{
  "d_model": 704,
  "d_mlp": 2816,
  "norm_eps": 1e-05,
  "qk_norm": false,
  "parallel_block": false,
  "init": "orth",
  "init_std_down": 0.00426,
  "optimizer": "muon",
  "lr": 0.0105,
  "beta1": 0.95,
  "batch_tokens": 262144,
  "seq_len": 1024,
  "train_tokens": 1542000000,
  "dataset": "wikipedia_en"
}
MLP neurons of a small language model. Each row is named by its layer, matrix (down: output weights) and neuron, and shows model dimensions 80-143. Each number is 50 + 12 x the weight over its row's rms, rounded and kept within 0 to 99.
A block is one neuron, or neurons of one layer that tend to fire together. Before each block is what it responds to, as a language model described it from the Wikipedia text at the highest values.

Table cell value endings
L10.down578:55 62 75 56 33 58 37 63 60 31 39 57 44 72 56 17 40 52 63 54 49 62 40 53 61 35 42 46 51 58 38 64 38 54 25 38 49 45 76 60 62 61 52 83 39 62 57 40 49 53 56 49 46 57 64 70 43 35 56 61 60 44 57 29
L10.down656:47 51 54 48 36 59 46 42 45 75 36 48 49 48 57 84 54 62 48 38 38 41 37 80 63 41 59 60 55 75 39 42 36 62 34 63 68 46 42 39 53 70 49 66 49 35 39 69 50 49 52 39 52 75 48 38 53 60 43 70 43 51 35 68
L10.down1811:42 39 50 32 51 39 65 70 59 35 64 57 63 81 71 69 41 59 40 58 51 42 41 51 42 69 50 73 53 44 78 69 47 46 77 28 54 31 29 52 44 48 66 67 54 55 49 40 55 60 51 47 49 53 49 47 49 18 56 62 28 68 62 53
L10.down1948:49 49 20 52 53 43 53 42 48 30 48 61 69 46 69 47 64 45 34 45 34 51 63 25 36 65 59 36 41 46 48 61 66 41 49 52 39 71 49 45 52 58 63 44 41 45 39 51 39 55 43 27 27 42 66 54 56 58 49 48 28 63 59 55

Number-final token pieces
L5.down99:39 55 34 62 59 35 57 65 37 68 52 52 61 68 56 44 54 45 51 38 36 45 36 44 16 69 36 51 62 46 35 57 73 44 75 51 59 45 61 42 53 68 40 32 34 48 41 45 49 52 57 39 46 67 55 63 41 54 62 17 60 55 42 46
L5.down122:46 43 47 46 62 42 27 21 17 63 46 50 66 44 57 37 61 24 45 31 46 23 44 55 48 43 60 33 49 53 44 48 28 42 62 45 40 56 66 53 50 62 40 53 51 41 47 39 48 45 54 43 36 58 50 33 46 49 41 54 55 60 47 42
L5.down135:56 58 65 46 42 60 47 59 36 38 58 48 38 41 40 52 43 41 45 28 55 51 53 48 31 52 43 76 45 43 44 34 74 43 51 56 43 56 58 61 63 41 43 44 47 85 39 57 18 48 59 78 54 55 78 73 56 43 51 42 56 53 30 59
L5.down297:52 69 74 41 43 50 50 51 48 42 41 44 87 54 62 39 61 48 52 58 62 40 34 66 47 56 47 52 36 45 56 53 35 58 29 24 62 44 38 49 56 69 39 61 37 62 60 60 53 67 46 78 57 45 41 61 39 55 65 54 56 50 48 56
L5.down376:51 38 54 59 49 34 54 48 36 30 40 55 56 66 50 31 44 59 45 55 12 43 39 50 38 53 36 45 18 32 55 75 72 46 72 33 76 47 59 34 44 68 66 55 38 26 55 28 53 45 46 46 53 69 52 56 54 63 51 35 52 44 55 67
L5.down449:45 63 46 39 45 41 68 51 30 63 47 38 66 62 62 44 50 55 69 37 52 49 29 45 48 54 33 54 37 72 44 79 57 27 27 39 40 49 63 49 42 49 38 47 54 52 47 23 72 44 63 66 19 53 69 52 49 41 47 49 53 32 56 49
L5.down626:58 56 62 48 73 35 52 54 54 62 40 59 46 47 64 54 51 51 44 37 65 60 42 60 35 38 37 55 49 48 44 50 65 45 33 50 52 60 22 73 46 45 39 70 43 53 77 47 41 46 49 44 39 61 44 50 52 44 45 55 38 40 50 56
L5.down797:49 52 57 49 45 46 38 77 63 35 41 45 42 46 57 59 47 42 53 40 57 46 70 34 36 37 46 38 46 40 27 32 66 47 55 20 49 52 67 47 59 50 54 40 22 60 32 45 52 17 48 61 48 41 46 62 39 38 25 48 56 44 53 50
L5.down1127:58 52 47 28 56 48 21 55 30 78 60 63 35 56 61 49 62 41 54 46 45 45 60 45 55 80 47 50 43 67 49 38 57 52 42 57 32 39 44 23 53 74 54 56 52 70 63 46 51 59 31 55 64 50 60 45 24 54 50 55 58 53 53 44
L5.down1322:38 45 66 38 55 58 30 59 48 36 37 19 38 64 44 64 31 58 56 51 57 55 40 50 41 35 51 40 26 48 74 53 71 41 51 50 55 45 36 43 35 48 58 62 44 63 56 31 55 45 64 48 08 42 73 70 44 43 60 52 52 53 33 60
L5.down1503:54 66 54 64 50 53 55 51 41 60 64 55 40 64 52 55 34 51 53 49 57 27 42 50 43 52 49 29 50 43 47 56 53 31 56 28 61 34 53 45 49 50 47 54 70 45 44 82 50 72 47 43 80 51 43 51 64 71 54 73 60 54 60 37
L5.down1921:44 62 44 27 54 48 63 60 63 47 48 56 46 39 60 72 44 61 32 56 31 52 55 42 49 43 51 37 44 34 47 50 59 47 59 69 61 49 59 32 43 48 71 59 60 48 61 50 43 47 50 37 66 53 61 43 49 45 57 53 49 45 74 41
L5.down2423:72 53 59 46 44 38 45 65 36 41 56 59 35 43 37 48 65 35 62 38 46 36 42 68 43 62 53 36 54 66 28 51 69 53 62 29 44 39 35 56 49 49 45 52 42 61 47 34 27 50 55 59 48 50 46 32 61 35 45 47 66 47 36 47
L5.down2560:41 57 48 56 48 22 47 52 60 37 59 49 45 50 48 50 51 52 62 69 52 58 47 57 42 62 86 49 55 54 46 67 43 59 54 42 43 44 56 37 47 48 62 49 71 75 38 67 53 40 64 64 31 59 54 58 45 54 56 43 60 49 35 61
L5.down2781:48 51 34 30 13 51 53 44 58 61 36 46 37 49 62 59 33 42 53 29 55 43 42 25 30 76 26 62 40 50 54 58 56 69 39 54 61 48 61 70 61 31 52 58 59 43 75 41 44 52 48 54 40 62 40 65 41 31 39 63 47 59 44 54
L5.down2789:44 61 64 67 59 64 58 44 48 60 75 73 63 39 45 59 32 63 47 41 50 57 52 33 44 45 58 23 38 49 36 42 60 53 73 58 56 65 64 57 61 64 57 49 61 46 42 48 67 45 53 51 60 58 32 48 34 70 16 63 65 31 46 33

Number-final digit or unit
L4.down899:59 50 58 24 39 65 30 59 37 53 22 39 55 53 42 61 30 61 43 50 58 38 49 45 56 66 39 65 49 58 71 52 55 39 42 84 58 49 37 51 50 50 48 30 69 53 38 40 38 48 46 26 47 44 36 61 43 51 60 32 69 60 49 36

Name-completing final pieces
L10.down212:52 29 55 35 68 53 62 53 59 56 45 26 60 41 58 39 45 39 59 70 72 65 45 51 43 38 43 42 50 44 63 45 46 54 58 62 39 51 60 44 40 61 47 47 75 72 39 30 63 57 70 41 48 58 44 53 42 35 45 59 59 33 44 55
L10.down989:26 44 52 36 58 46 55 44 50 44 42 52 49 32 52 62 42 75 51 44 59 54 70 45 23 48 54 53 58 75 58 38 45 53 56 47 48 70 63 46 60 35 55 50 66 54 34 49 50 55 72 43 57 44 48 43 40 36 57 55 67 44 63 67
L10.down1034:37 59 51 37 61 78 39 47 43 60 59 53 48 63 45 45 47 63 53 50 64 48 38 53 57 29 53 45 63 31 49 56 51 56 57 42 35 40 76 38 45 59 57 69 39 52 29 43 49 59 50 56 56 60 50 61 42 55 55 31 34 45 28 54
L10.down1494:43 69 48 46 52 35 67 50 47 38 42 44 52 30 52 53 47 37 47 67 51 41 40 38 56 34 51 60 53 54 47 53 45 51 69 63 48 56 71 36 58 52 52 52 53 46 45 53 51 41 30 40 61 50 45 42 37 58 76 45 60 38 72 53

Mid-word and mid-phrase continuations
L5.down72:63 54 28 49 70 34 66 57 27 40 29 59 49 45 29 35 31 53 40 56 38 46 41 45 59 40 41 42 50 69 56 39 57 44 42 56 77 59 46 35 29 70 29 44 40 44 62 67 59 54 45 49 46 47 49 47 43 52 30 39 41 54 51 65
L5.down139:29 35 35 59 41 47 68 66 43 49 58 69 37 47 65 28 62 73 49 55 29 62 59 26 41 40 46 49 80 46 50 58 09 70 55 48 59 63 56 36 34 53 46 32 41 48 77 37 57 46 45 57 46 63 52 44 47 29 39 52 47 57 49 61
L5.down339:58 67 48 54 45 59 69 54 31 38 50 59 46 48 43 41 59 70 56 53 53 55 41 72 46 40 48 27 82 65 50 54 44 57 65 51 46 39 51 31 78 52 50 70 34 70 41 52 55 34 48 55 24 50 32 40 33 30 27 42 40 67 40 55
L5.down350:41 55 53 67 55 50 55 49 33 46 47 58 53 32 71 36 60 62 68 49 37 58 38 68 42 41 50 38 53 47 55 49 46 65 47 54 67 40 50 47 30 35 55 40 27 39 62 65 65 60 73 41 43 42 53 54 47 46 44 42 54 79 33 54
L5.down600:45 59 44 66 64 73 50 44 43 39 49 55 63 43 53 52 53 45 42 44 71 66 63 63 52 37 50 52 46 57 58 51 64 48 26 54 46 59 53 52 63 69 42 53 53 33 44 38 21 51 78 67 62 39 50 42 40 55 50 54 53 39 69 77
L5.down816:51 41 48 44 79 62 57 41 38 57 47 40 45 58 64 44 40 44 48 32 54 33 47 60 66 38 65 49 38 55 53 51 51 50 44 41 57 56 41 52 51 36 65 64 50 34 31 36 58 67 57 67 34 47 56 56 52 52 55 37 45 43 55 66
L5.down870:43 45 69 54 41 60 55 48 60 51 59 70 64 48 51 50 69 49 48 58 31 58 11 57 66 68 60 77 70 61 40 43 42 52 70 50 43 28 43 41 60 46 34 40 67 46 49 26 43 38 61 30 67 37 63 31 23 37 53 57 41 57 43 52
L5.down990:50 53 42 43 36 38 53 62 47 48 54 56 41 34 56 45 65 51 59 72 43 50 69 56 52 52 57 32 46 50 46 39 56 65 35 56 29 55 44 56 30 52 44 81 55 44 49 38 50 58 42 60 40 27 59 48 74 28 59 40 36 64 49 61
L5.down1717:46 52 50 43 34 57 58 64 53 48 63 66 53 58 42 52 51 32 48 44 52 39 71 51 60 40 49 55 64 43 41 49 36 47 29 39 31 54 39 50 67 51 55 26 50 41 71 42 64 63 65 36 61 45 44 40 33 51 31 31 62 63 59 49
L5.down1899:69 51 53 55 81 50 53 44 48 62 49 57 63 78 52 20 49 59 40 55 55 22 22 46 42 46 30 52 46 41 54 50 41 46 28 58 50 63 39 62 40 37 57 64 70 46 39 50 37 60 65 40 53 42 56 49 59 54 24 47 40 46 39 55
L5.down1997:38 44 31 44 24 68 49 64 55 60 57 37 64 47 40 33 44 36 55 31 50 55 48 34 35 40 47 31 57 50 48 47 64 54 69 49 64 61 32 50 52 48 34 45 48 50 41 38 58 72 59 54 59 40 36 65 65 50 45 67 38 62 52 30
L5.down2173:49 61 29 53 37 35 61 43 72 44 34 51 44 58 53 54 61 32 53 69 66 49 54 57 47 28 39 46 49 57 37 54 51 48 51 58 59 45 52 63 51 50 70 37 44 49 54 73 46 35 58 37 60 73 48 35 37 53 34 50 57 47 47 41
L5.down2209:63 30 52 47 56 30 51 51 34 59 67 72 34 47 62 54 45 53 49 44 42 50 59 71 72 41 56 60 58 34 50 34 50 48 48 67 26 53 46 52 67 64 56 57 55 66 53 62 42 43 63 60 46 41 33 64 27 45 67 37 63 59 43 65
L5.down2267:63 52 57 37 71 50 61 45 35 57 44 50 58 37 36 56 52 47 47 59 45 48 50 54 59 60 48 60 41 36 41 41 58 66 52 67 41 52 71 47 52 64 23 58 59 38 50 52 63 53 51 30 60 51 48 69 42 56 57 53 55 51 32 36
L5.down2282:53 52 31 23 13 48 52 31 62 69 35 44 50 54 46 41 56 65 66 45 43 67 38 58 56 60 25 40 68 66 68 58 40 35 62 45 44 69 50 50 53 39 50 48 62 50 61 44 55 48 53 37 66 71 63 63 31 38 46 62 50 46 45 60
L5.down2806:35 67 30 57 47 80 40 64 56 51 61 61 61 55 56 46 47 33 55 63 51 41 48 43 56 61 27 44 42 49 53 45 49 55 66 38 49 58 20 75 59 42 71 62 67 27 66 68 62 59 62 74 37 35 43 45 50 37 41 23 60 49 70 57

Mid-word fragments in rare names
L4.down1939:65 69 65 40 61 67 62 42 42 45 56 59 42 48 54 35 56 57 39 77 57 30 53 50 54 70 52 47 52 58 40 35 29 55 57 52 59 69 22 52 38 38 42 82 61 47 54 58 61 40 60 54 49 37 43 55 41 57 50 65 51 53 64 46